Weights of a small GPT-style language model, trained from scratch on English Wikipedia: 7 heads of 64, no biases in attention or MLP.
MLP neurons of a small language model. Each row is named by its layer, matrix (gate and up: input weights) and neuron, and shows model dimensions 352-447. Each number is 128 + 32 x the weight over its row's rms, rounded and kept within 0 to 255. A neuron's up and down rows have the sign that makes its largest values positive.
After each neuron's rows, "fires after" lists the tokens most often just before its 100 highest values on Wikipedia text that the model never trained on. A number after a token or word is its count.

L3.gate746 [ 95  95 145 119  81 196 137  61 133 132 172 152 145 143 116 137 131 143 120 156 177 113 134 151 147 130 167 147 123 145 127 130  83  89 112 130 139  98  89 136 170 153 146 118 165 129  85 156 105 149 104 154 138 123  90 109 113 188  86 114  86 152  97 129 129 129 158 142 139  85 105  88 126 124  70 159 135 118 143 133  73 117 109 147 120 114 130 164 110 134 106 129 128  98 180 141]
L3.up746 [117 106 139 133  66 101 136 102 164 102 169  91  86 101 138 118 163  62 208 135 116 124  99 156 190  90 161 172 134  80  95  92 166 106 121 133 102  73 124 102 140  93 131 131 126 141 123 113 118  65 123 140 115 173 121  88  94 155 117 154 132 122 183  86 117  84 201 142 118 140 126  69  94  67 117  79 175 120 100 147 178 138 181  83 188 136 101 157 128 123 109 130 156 136 159 154]
fires after: "," 56

L3.gate616 [130  89 180  95 123 156 107 132 155 101 134 149 112 132 111  87  91  92 193 178 160  99 130 142 145 178 113 109 109 123 123 160 133 119  92 110 133  97 145 102 134 135 157  99 107 147 148 107 120 101 115 119 105  89 110 115  95 121 154  98 203 132 173 171 125 122 120 179 177 117  39 131 186 122 204 108 131  90 114  88  72 149  99 130  96 104 116 114 136  95  97 135 103 102 161 157]
L3.up616 [155 135 114 132 118 119 117 152 121 129 140 114 156 206 109 151 101 162 147 112 154 101  88  90 134 222 132 120 121 157 138 143  53 151  89  79 118 115 113 114 194  97 125 113 127  85 131 134 109 143 118 178 112  89 165  62 141 172  96 122 107 122  90  94 119 118 114 131 149 158 114 116 165 146 195 147 179 152 127 120 138 161 101 123  32  92 154 146  83 198 116  60 140 155  98 149]
fires after: "T" 14, " Z" 9, " R" 8, " sp" 7, "p" 7, " T" 6

L3.gate431 [ 83 172 130 133 190 147 125  92 139 127 160  60 164 155  97 141 111 148 126 137 136 171 117 100 186 154 168  96 183 122 118 194  94 159 167 114 160 172  90  33 144 112 132  99 129 147 161 152 166  76 163 199 173 126 163 207 191 176 131 118 104 133 137 118 149 145 170 118 181 135 148 120 159 151  89 138 142 159 158 187  95 186 161  99 107 157 120 108 190 120 116 117 129 149  94 156]
L3.up431 [165 140 127 178 118 130 135 148 143 103 154 144 115  50 160 112 124 143 106 104  92 129  91 180 179  64 115  92  91 121  72 115 139 121 133  85 128  59 101 221 112 119 135 123 156 132 151 144 123 156 128 122 149  79 195 154 113 119  98  78 146 185 128 120  66 128  73 129 151 121 127 134 143 125 143 133 157  97 149 112 155 112 112 164 132 122  92 130 132 104 121 109 110 104 121 107]
fires after: "\n" 71, ")\n" 18, ";\n" 5

L3.gate600 [ 91 102 119  92 165 100 149 146 157 121 104 123 109  95 135 118 120  88 122 132 138 105 146 145 118  86 146 138 138 171 145  50  80  87 112 161 154 144 127 124 189 109 163 142  96 150  64 110 122 121 115 130 120 134  75  98  65 146 121 162 160 146 121 133 150 149 129 140  97 177 129 104 210  90 143 114 147 178 148 105 162 120 160 147  80 182 197  94 127 134 131 149 121 158 124 112]
L3.up600 [ 93 141 189 160 130 106 103 143 142 114  88 172 169 168 101 164 128  51  66  69 124 180 135 118 124 103  70 132 120 149 107  79 144 191 127 129 102 149  70 133 165 114 154 110  81 134 177 110 195 146  90 147 102 110  75 207 104 112 136 125 136 146 143 179 100  90  32 107 135 172 150 115 163  89 114 129 163 157 139 178  68 112 118 145 190 139 143 127 109 131 178 126 131  91  93 100]
fires after: " was" 22, " is" 12, " not" 8, " are" 7, " were" 6

L3.gate163 [117 114 147  79 114 127 150 132 133 129 157 173  96 143 132 129 122 177 144  87 140 139  73 202  78  86  83  31 159 111 138  99 128 193  86 134 144 169 102 157 162 121 120 175 111 140 119 151 150  86 117 120 127 146 151 125 172 149 115 104 160 130 112 112  93 108 105 133 118 133 118 140 127 104 177 134 128  64  74 132 195 116 198 170  95  96 131 136 147 129 142 187  52 100 127 136]
L3.up163 [124 149 157 135 159 158 125 100 136 159 126 111  72  96 101 108 122  95 142 113 100 149  80 186 150 124  98 172 107 142 135 163 174 132 130  71  87 145 174 100 123 158 156  97 124 144 116 136 165 118 105  89 105  90 127 120 103  99 135 124  73 124 120 179 159 182 114 136 190 143 136 139 236 119 132 166 120 145 166 123 128 105 163 114 152  92 133 184 102 122 104 130 230 139 116 118]
fires after: "==" 27, " (" 15, " over" 5, "\n" 5, " " 5, "===" 4

L3.gate195 [150  81  86 123 102 144 116 182 120  93 103 110 198 106 118 216 114 157 115 147 174 131 105  97 125 111 151 168 165 177 146 101  94 142 127  49 143 121 111  93 101  87 167 137 119  78 112 136 134 206 110 177 167 178 138 149  59 103 157 136  80 149 165 132 145 139 146 141 130 136 110  93 191 118 120 152 129 182 148 158 107 169 164 136 113  93 118  95 106 135 130 183 132 144 164 129]
L3.up195 [118 181 147  87 139 104 137 110 106 176 169 144 138  98  95 114 129  59  71 150  75 118 162 153 113 114 108 162 105 172 129 165 148 165 124  67 129 107 211 105 152 124 115 184 104 144 176 123 122  91 129  85 161 194 171 137  70  69 208 134  79 187 129 148 131 116 119 137 114  76 132 106 151 130 189 132  97 109 156  99 177 128 123  79 183  73 139 112 111 112 167 161 146 155 195 132]
fires after: " was" 55, " and" 7, " being" 4, "," 4

L3.gate621 [130 149 161  63  62  56 108 171 120 147 145 123 169 137 125  95 138 121 174 117 116 178 115 122 146 119 136 127 109 137  49 153 164 148 113 131 119 120  94 116 124  94 135 137 159 134  89  88 131 148 149 152  75 141 125 104 140 102  99 120 153 170 156 126  97 102 203  97 100 131 169 117 207  89  88 166 135 115  99 155 117 141 165  84 188 114 141  95 114 120 222 121 102  99 153 112]
L3.up621 [163 158 149 174 122  94 125  92 117 118 116 140 130 129 106 145 151 144 120 168  33 160 116  94 135 136 149  97  81 162 109 150 125 132 121 133 159 130 165 136 109 168 116 120 129 170 125  70 129 145 135 109 111 117 123 188 134 161 138  75  97 101  79 103  47 135 147 108 133 118  95 148 160 204 100 159 167 123 130 117 130 174 163 124 109 120  77 138 111 119 131 161 135 123 157  87]
fires after: " was" 48, " is" 10, " been" 6, " be" 5, " are" 4, " were" 4

L3.gate443 [127 118 119 128  85 185 174 110 160 113 157 169  99 140 164 157 143 150 156 171 116 146  84 150 132 104 119 116 164 106 110 139 147 167 183  97  97 117 118 173 164 162 160  81  82 115  99 187 118  94 136 172 148 159 102 135 163 108 154  71 134 143 109 154 152 154 120 110 122  91 154 111 154 141 130 123 123 124 165 103  57 123 136 114 144  89  67  95 118 131 101 164 166 133 184 106]
L3.up443 [ 88 156 117 117 150 171  96  73 155 140 106 164 106 112  75 156 140 124 100 143 116 124 104 116 118  69 178 146  96  87  88 152  69  98 141 100 139 122 126 121  54 162 121  67 107 105 114 134 150 116  96 174  81 174 137 137 113 114 129 114 157 131 137  95 188 175 138  98 130 100 176  60 157 126 144 176 168 138 157  93  85  87 132 178 167  68  94 125 153 127 114  84 184 124  87 109]
fires after: "," 93, " ." 6

L3.gate807 [176 101 113 141 152  96 114 156 171 107 148 131 119 106 108  84  69 134  99  99 131  84 127 140 105  90 105 181  86  94 124 118 141  91 177 141 192  96 123 160 127 122 153 105 170 162 103 140 143 153 142 123 115 153 171 101 130  98 124 157 134  90 199 142  96 169 119  99 110  68  65  82 156 110 223 150  80 177 168 115 116 160 132  68  86 137 152 148 107 123 126 123  77 169 149 112]
L3.up807 [ 96 103 117 116 126 160  99 140 122 116 136 142 125 157 128 125  97 132 117 147  73 128 116 181 106  86 181 128 138 123 189  75 100 161 142 130 120 129 149 143 142  58 121  87 124 136 164 109  83 164 121 152 110 132 114 105 189 108 183 165  93 100 135 109 127 152 120 110 145 135  49  94 214 153 157 175 125 120 178 181 111 152  73 124 129 165 112 100 180  93 108 138 126 197 104 140]
fires after: "\n\n" 17, "\n" 10, " |\n\n" 10, ".\n\n" 6, "==\n" 5, ");\n\n" 5

L3.gate382 [159 107 127 170 144 182 104  96 111 122 147 146 143 150 131 156 104 167 142 145 117 136  76 139 118 101  97 127  86 145 114  92  86 134 191 107 139 160 111 159 141  84  79 116 121 101  79 145 144  82 148  97  89 201 180 115  94  91 137 143 145 168  74 153  73  89 117 101 104 132  79 121 132 197 115 157 165  99 172 182 118  85 154 149 183 139 133 110  97 143 119 111 175 140 124  97]
L3.up382 [127 126 156 132 143 105 103 115 124 145 157 141 141 124 109 136 117 200 103 105 151  89 134 127 196 110  67 128 137  75 133 113 103 108 158 120 109  99 194  66  92 165  74  76 156 134 124  90 176 165  63 183 110  72 177 112 154 108  79  87 123  81 106  87 104 137  87 116 109  66 182 116 175 133 167 120 166 124 162 174 136 128 128 120 158 139  92 121 123 140 172 106 103 110 169 155]
fires after: "\n" 44, "|" 8, " May" 6, " " 4, "===\n" 4

L3.gate823 [156 123 122  70 158 119 134 114 125 116 156 118 117 171 156  75  53 155 180 113 125 132 149  80 122 152 160 189 174 163 107 147  94 132 116 123 104 136 148 129 118 138 120  87 153 130  76  97 138 103 176 188  84 133  88 116 161 108  95 117 119 124 163 123 124 123 143 125 150 101 151 124 165 101  79  94  96 108 115 113 133  82 183 128 143  82 178 134 124 130 157 151 156 145 222 102]
L3.up823 [ 93 187 148  85 103 161  88 184 131 139 195 108 120 120 152  77 120 138 120 164 128  80 139 156 106 163  89 104  77 105  84  79 161  89 158  88  86  91 104 179 169 144 166 175 146  91 107  90 102 150 152 129  46 137  95 100 136 151 125 106 160 148 172 181 184 129  94 153 168 193 133 126 120 109 107 156 130 151 131 171 141 153 168 120 125 118 123 115  55 105 138  97 172 182 115 127]
fires after: ".\n\n" 63

L3.gate66 [142  50 157  96 151 116 185  91 106  62 161 122 101 148  90 104 104 149 172 120 192 152 140 120 146  99 102 192 142  84 147 128  79 124 165 161  91 135 147 103 148 109 127 129 140 125  74 135  77 117 158 157 191  95 128 110  95 108 174  81  81 143 115 121 132 136 196 107 150 126 140  99 127 126 130  93 133  86 109 138 126  65 101 117 117 143 136 103 150 138 107  96 174 131 151 104]
L3.up66 [106  96 164 115 121 108 205  74 119 110 148 181  96  72 148 177 118 170 147 128 138  99  91 158 106 152  98 122 105 128 148 105  98  95 129 122 142  79 122 134 160 125 132 121  99 147 122 114 121 153 201  88  88  90 117 127  48  80 199 125 175 133 139 102 108  99 171 105  81 138 156 150 130  95 158 103 174 107 135  84 139 155 106 106 160 115 124  85 133 152 120 160 171 149 102 117]
fires after: "0" 31, "1" 10, "19" 7, "42" 4, "20" 4

L3.gate25 [135 103 148  59 184 132 137 133 140 139  94 168 173 122 157 156 157  60 150 108 147 131 145 109 155 113 176  99 140 132 188  88 141 118  80 107 154 152 102 149 171 100 174 178  83  94 104 145 133  95 176 135 127 166  98 141 109 132 165  53  91  97 177  89  95 128 101  78 146 113 136 118 135 107  88 106 104 196 173 204 126 122 162 179 156 106 132  84 125 130 140 125 151 135 122 149]
L3.up25 [123  75 119  78 132 149 131 157  92 127 145  76 120 101  85 101 161 148 118 135 188  90 200 118 145 138 141 168 192 150 229 153  91  97 154 150 213 123 110 186  97  76 130 203  91  66 158  75 162 127 151 168 105 147 155 124 133 113 170 103 130 169 151  99 177  39 115 120  88 130 140  62 121 109 154 135 150 123 102 134  78 125 185 157 208 135 114 149 113 127 128 131  89 169 158 137]
fires after: " a" 25, " A" 18, " P" 9, " an" 6, "A" 5, " An" 4

L3.gate749 [ 90 188 129 149 159 139  86  86  85 172 120 162 107  78  98 118 138 140 145 151 151 174  68 119 112  91 115  82  68 133  93 182 117 166 142  87 131 143 102 104 127 138 156  94 150 145  79 116  97  81 186 106 134 135 152 127 138 100 126 147 119 120 167 106  93  98 120  94 124 115 185  59 114 153 103 162 153 135 140 146  92  67 116  91 103 130 127 110  87 160 127 123 135 158 130 151]
L3.up749 [121 163 111 168 150 155 126 121 132 110 116 153 103 119 117 118 138 149 143  62 166 136 124  66 128 131 134 120 120 113 125 140 145 152 128  75 103 190  82 115 189 124 147 156 107 147 115  80 121 113 156 142  54 138 137 127 139 141 172 100 163 143 195 133 156 160 134  89 184 101 180 147 200 152 127 153 156  98 157 155 134 145  83  66 113  92 147 160 114 124 192  94 102 114 156 205]
fires after: "," 86

L3.gate801 [122 149 193 113 179  97 118 117 222 173 141 158  73 113 101 104 119 173 131 143 125 119 100 142  96 177 121 196 124 118  87 138 128 118 184  99 150 125 174 119 105 131  50  91  79 112 148 127  91  95 164 140 144 106 118 136 167 169  92  86 111  91  82 131 129 134 133 145 111 126 128 123 154  65 133 123 154 144  81 127  98  88  98 176 175 167 165 118 120 118 178 117 188 143 112 104]
L3.up801 [ 87 156  98 121 157 176  72 199 150 149 135 139 215 146 116 136 105  96 137 139  91 136 130 121  92 149 141 145  92 134 175 144 153 144 143 102  73 153 139 126 174  98 166  91 108 152 157  92 109 158 114 132 154 136 144 105 167 137 101 136 102 150  52  80  83 105 140 150 150 129 104 185  76 127 120 128 106 163 116  65 142 111  97 161 126 113 132 161 183  59  96  71 177  94 107 121]
fires after: " T" 16, " Z" 10, " G" 8, " Sh" 7, " P" 6, "T" 5

L3.gate463 [101 135  86 102 165 176 130 137 157 197 190 107  99  65  50 115 110 146 126 140  75 176 118 100 140 117 116 100 145 158 190  86  94 166 159 157 153 144 128 183 177  51 142 126 161  95 139  98 117 109  88 109 146 116 108 187 149 146 138 163 107 119 104 109 146 113  91 106 123 189  52 134 139 116 153  93 158 116 126 174 111 204 157  92  80 182 125 102 131 129 139 112 160  97  88 117]
L3.up463 [111 146 125 108 157 171 145 114  99 147 172  79 124  95 129 120 105 127 115 115 121 191  88 102 139  88  82 157 140 179  45 129 114 151  93 116  83  65 109 157 172  59 164  83 147 100 133 108 100 182 120 137 122 142 168 124 156 116 127 113 121 171 103 130  81 170 133 135 121  94 124 117 105  90 166 103 137 105 152 122 183 139 132 139 178 168 121 114 108  80 113 141 181  90 123 111]
fires after: "\n" 67, ")\n" 13, " |\n" 12

L3.gate202 [140 158 113  84 144 161 123 163 186 127 138 210 105 141 130 121 124 177 122 158 165 138 119 160 108 107  58  98 126 144 116 154 110 181 133 114 113 108  70 145  91 123 104 142 104 124  99 127  59 140  98 145 124 136 116 106 161 152 149  77  92 218 151 167 132 104 193 106 119 134 143 116 127  92 156 168 173 141 147 125 114 129 103 141 125  76  74 127 171 114 148 156 123 131 119 124]
L3.up202 [125  84 116 115 171 107 120 173 165  71 112 101 138 115 113 147 123 179 149 131 152  85 141 160  93 131  93 129 155 111 155 148 175 136 134  73 137 128 105  86 157 105 162 139 166 121 152 179 113 123 113  86 132 106 201  99  86 154 120 134 142 124 177  94 121 163 162 134 107  93 158 164  75 128  76 169  61 129 152 117  86 115 119 177 120 112  99 113 136  68 162 147 140 146 124 158]
fires after: " (" 30, " Re" 8, "–" 8, " P" 7, "==" 7, "===" 6

L3.gate884 [166 177 128  80 138  96 165 114 158 139 119  97 110  83  94 155 111 126 117 121 162 119 160 198 102 107 119 132 131  81  26  71  95 126  95 141 151 151 100 149 104 138 144 113 141 125 195 149 166 151 128 106 161  92  84  77  96 114 153 181 113  64 157 118 184 151 132  95 149 117  88 191 112 106 160 142 111 124 189 160 115 160 170 127  89  82  93 101 154 131 101 139 138 156 148 114]
L3.up884 [110 134 162 153 138 160 147 117 139 124 135 147 107 110 164  96 155 186  85  91 149  83 104  98 215 172 138 156 151 113 134 139 149 149 113  56 158  76 125 124  51 126 108 123  85 125 153 133 123 144 163 148 120 149 212 152 142 130 103 125  96 167 141 152 181  73 109  94 155 100 193 159 160 109 124 102  69 137 155 118 105 165 109 169  86 113  98 159  75 147 103 153 135 127 129 104]
fires after: " the" 63, " The" 10, " F" 4

L3.gate380 [151 203 176 101 172  94 108 131 171 175 134 128 105 132 164 130 135 100  98 142 147 110 132 131 159 179 118  44 181 116 158 124  93 153 128 177 192  78 112 128 144 105 172 106  83 112  84 152 171 109 139 121  51 178 113 115 166 150  77 161 155  93 157 133  92 116 106 105 178  62 142 114 121  62 152 113 107 175  55 108  97 116 175 132 133 164 114  96 123 109 112 120 121 101 151 103]
L3.up380 [ 60 115 128 111 116 136 170 139  90 153 146 137 123 118 139 168 159 183 122 107 101  61 137 101  59 118 138 134 117 169 150 123 145 145 138 181 158 117  77 159 121 133 118 120 144 141 166 196 100 144 109 181 154  71 141 130 100 183 145 162  81  79 121 112 150 189 123 132 169  98 116 116 153 165 195 114  90 199 133 145 160 129 141 136  90 172 144 112  82 142 110 116 152 116  96 156]
fires after: ".\n\n" 33, "\n\n" 29, " |\n\n" 11, " M" 7, ")\n\n" 5

L3.gate542 [139 120 145 183 138  90 105 175 124 197 112  98 125  90 163 168 132 113 123 121 111 133 123 158  92 133 117 104 164 227 134  95 129 169 129  94 166  98  29 170 138 135 108 124 168 123 137 106 114 153 163 146 102  96 102 135  73 130 146 139 126 136 156 145 108  99 106 157 103 127  72 102 153  78 153 168 162 139 138  88 146 157  83 175 121 185 155 114  83 163  64  91 160 103 152 126]
L3.up542 [141 130  58  94 114 205 149 140  77 100 103  84  96 101 146 153 160  85 141  81  84 146  96  58 182 167 160 156 170 165 109 188 133  87 129 172 131 162 142 162 118 139 166 187  99  96 141 113 143 120 110 138  99 122 139 112 128 104 142  90 128 115 107  74 124 110 147  82 124  92 105  96 102 159 178 186  97 105 152 156  93 126 183  88 103  50 156 121  95 176 160 173 112 108 179 107]
fires after: ".\n\n" 95

L3.gate637 [ 98 128 119  92  98 140 131 147 123  91 141  93 196 112 152 146 134 125 104 114 122  91 150 141 142 102 139 150 109  98 125 110 183  83 119  97 185 144 140 132  93  95 121 141 166 140 124 132 123 134 168 142  89 141 130 170 180 115 134  93 142 166 117 166 141  98 103  81 221 112 172 158 150 134 160  84 148 121 113 132 136 199 172 100 217 122 128 143 180 143  71 112 151 152 134 175]
L3.up637 [ 56 124 112 157 123 120 122 151 131 179 173 101 139 141 190 171 142 151  61 107 165 140 138 161 129 127 168 126 198  84 160 124  69 201 138 186 135 162 120  89  65 148  99  97  97 102 189 116 112 177  66 102  98 107 121  85 118 118 155 133  77 154 121 174 179 169 100 127 200 149  68 128  91 122 129 114  90 162  99 179 125 121  91 181 156 114 110 150 139 157 115 116 125  92 178 147]
fires after: " F" 25, " Gr" 22, "re" 8, "az" 4

L3.gate511 [121 145 123 150 120 116 114 120 136  71 154 150  88 106 201 152  75 110 144 102  99 161 140  97 141 122  44 146 104 162 118 147  83 162  83 129 163 168 123  64 110 105 129  74 134 115 149 108 112 103 128 104  86  90 147 142  95 156 101 131 125 125 144 140 119 110 125 111 201 123  59 143 103 115  94 157 125 117 117 137  76 142  99 130 148 177  89 184 120 155 116 142 124 123 155 173]
L3.up511 [100 108 106 136 126 116 120 163 190 119 117 106  84 144 153 136 192 122 109  93 147 169 110 145 112 140   6 161 102 165  79 137 159 163 164  77 164 185 114  94 123 152 109 134 125 118 214  98 142 147 107 124 146 196 120 119 104  92 144 110 156  70 136 133  98 104 146 174 182 191 141 102  83 177 139 129 212 118 157 103 101 125 125 110 131 126 158 102 119 125 144 132  77 135 160 166]
fires after: " on" 27, "On" 10, " |" 10, " On" 7, " in" 7

L3.gate284 [173 127  88 131 116 138 107 108 142 163 137 134 125 151 116 200 140 156 170 118 157  94  99 157 112 138 134 103 180 172 159 143  77 133 101 159 107 170 143  64  50 106 150 161 147 129  66 192 149  95 200 143 135 104 194 143 149 151 121 184 116 141  99 121 116 104 122 121 100  67 165 168 117 117 119  51 118 143 159 153  90  71 166 121 120 126 115  87  99 175 100  74 143 126 139 141]
L3.up284 [146 117  84 146  96 134 103 151  65 147 155 144  94 134 127  69 134 128 105  70 162 108 111 141 102 160 107  99 145 162 172 122 134 139 109 129  75 130 114 107 153 142 128  90  90 146 147 117 150 117 137  45 143 108 188 127 138 174 138 149 131  98 107  96 178 158 132 182 147 142 127 135 128 124  77 125 168  77 184 125 139 127  54 153  99 167  92 190 117 107 188 196 107 106 155  82]
fires after: " in" 56, "In" 16, " " 10, " In" 5

L3.gate153 [166 156 121 177  91 143 155 126 156 140 133 117 160 129 111 148  98 166  76  86 145 103 168 170 106 138 107  69 124 138 161 160 164 117 144  97 136 121 138 132 108 170 113 156 146 137 151 120 158 103 161 139 105 191 184  77 152 168 132 120 106 129  97 153 123 121  94 145 113 137 154 131  91 128 133  98 146 144 145 130 114 162  96  82 133  63  87  76 203 150 124  58 170 130 173 164]
L3.up153 [140  98 131 103 107 154 113 148 144 132 101 155 146 117 113 119 133 118 126 130 116 115 145 153 149 174  89 157  95  88  98 141 131 120 162 138  91 151 161 105 196  88 151 132 165 177 193 139 106  79  84 101 126 116  64 131 192 126 114 113 101  58 122 118  83 157 126 117 137 116 178  75 137  98 173 108 134 185 160 129 146 123 100 179 200 124 174 102 126 133 162  98 178  71 100 121]
fires after: " It" 21, " it" 17, " was" 12, " He" 6, " one" 5, " |\n" 4

L3.gate340 [ 93 143 110 163 123 155 136 115  81 109 128 103  96  72 132 161  94 160 153 127 181 115  88 163 121 144 108 114 111  72 126 107 147 155 150 109 130 119 110 119 130 191 124 147  83 145  78  92  99  83  69 141 137 118 128  99 123  46 121 114  99  78 154 125 118 121  86 168  96 160 113 156 117 207 121 114 105  78 130 159 124  45  97 102 144  69 138 158  54  85 137 109 154 116 114 148]
L3.up340 [ 78 122 110 122 192  97  90 163  90 104 124  99 177 112 163 116  93 177 139 159 141 147  93 121 109 129 128 106 191 109  83  86 145 123 169 139 117 155  30 109 155 139  99 136 138 143  67 116 114 154 125 169 143  94 165 119  95  96 146 180 131 122 132  32 134 135 112 135 107  85 102  96 121 160 149 109  85  71 131 121 106  82  94 132 195 140 139 165 108 110 159  70 141 134 146 105]
fires after: "," 85

L3.gate472 [ 92  72 162 105 124 128 103 130 101 126  98 135 189 131 114 187 120 101 134 116 103 144 110 168 150  94 112 143 130 148 146 141 165 123  79 129 107  74  85 172 133 130 131 107  60 112  68 195 189 153 138 123 128 123 125 194 140 133 163 106 132 106  96 167 120 213 107 164  82 145 149  73  93 102 157 120  52 151 167 127 121 158 130 139 139  90 141 149 139 106  59  52  80 106 111 115]
L3.up472 [116  89 142 148 129 111 110 113  75 134 153 138 107 126  50 168  64 115 166 121 106 149 129 156  48 147 125 167 107 146 121 125 188 194 125 141 110 186 174  97  67 152 115 159 112 139 125 137 186 134  82 118 121 155 199 172 142 102 173 114 118 109 216 138 163 136 120 121 115 141 154  83 111  61 132 153 143 142 121 146 118 149 170 108 169  59 146 141 155  59  57  96 129 130 149 164]
fires after: " " 61, " re" 9, " over" 4, " ass" 4

L3.gate499 [108 161  86 139 174 122 119 123  76 153  83 140 119 121 161 140 102 153  95 121 135 137 168 148 134 104  76 173 141  54 126  69 151 132 123 141 169 141 160 157 131 121 141 170 127  82 124 162 133 102 119 105  75 119 159 107  76 119 123 161  97 130 146 102 142 143 206 140 124 137 129 142 132 131 131 157 156 140 206 112  97 147  99 138 111 167 145 171 146 108 155 182 156 119 129 127]
L3.up499 [119  90 157 149 143 108 169 180 122 130 138  88 137  99 183  80 127 126 161 121 126 149 131 173 122 127 123 121 117  80 143 126 108 106 121 107  75 124 166 149 170  72 145 144  94 143 121 126 101 149 109  79 136  92 166 173 116  68 119 112 112 141 149 121  99 168 143 100  34 146  86 100 149  88 114 148 127 146  95 120 120 146 154 138 120 119 130  92 119  87 127  88 142 107 131 165]
fires after: " in" 29, " for" 12, " on" 9, " at" 6, " of" 5

L3.gate602 [173  82 173 114 138 119 138  92 163 188 110 136  72 122 122 132 124 126  95 106 128 125 168 133  42 124  99 148  75  72 182 132 159 157 144 171  74 113 132 142 106 118 142 181 173 164 102 117 164 120 112 151 100 112 151 135  98 202 108  53 117 110 145 165 140 130 115 142  78 155 126 138 155 133 158  93  87 160 103  62  90 130 144 142 156 148 138  76 115 120 111 115 136 110 171 110]
L3.up602 [ 78 126 140 146 127 106 122 112 183 153 146 171  97 125 102  97 113 125  94 166 162 117 164 116  52 108 111 126 122 102 161 151 123 205 163 151 108 120 143 138  95 168 151 124 142 144 153 149 120 142 152 115  99  79 116 151 148 129 131 123  72  74 106 104 149 142  91 158 129  63  78  80  84  58 174 136 127 146 113 139 108 120  56 117 114  94 132 130 181 175 190  96 134 115 217 110]
fires after: " S" 19, " T" 14, " F" 11, "S" 7, "T" 5, " Z" 5

L3.gate298 [155 139 117 121 147 153 123  97  95 147 106  79 120 143 151 151  53 147 179 147 134 124 130 152 124 143 177 128 128 100 162 133 120 167 207 145 159 139 149  96 177 156 154 123 137 112 104  73 178  67 103  97 141 117 149 126 144  84 112 152  69 132 144 147 151 138  94 182 152 123 135 156 142 168  95 135 178 112 103 145 209  84  85  94 102 145 120  66 167 116 177 121 124 111 124 105]
L3.up298 [155  91 133 175 146 142 118 136 171 122 153 107 173 109 135 132 163 167 143  75 130 183 160 123 226 121  58  93 116 123 191 162 143 152 205 112 179 102 175  89 115 152 143 133 189 127 136 187  96  93  69 157 112 157 147 105 116 103 124 188 113 111 175  79 105 133 131 127  81 125 135 168  64 187  94 186 129  87 164 131 136 107 127 105  94 156 117 131  96 128 149 119 131 129  99 133]
fires after: " " 32, "–" 21, "1" 12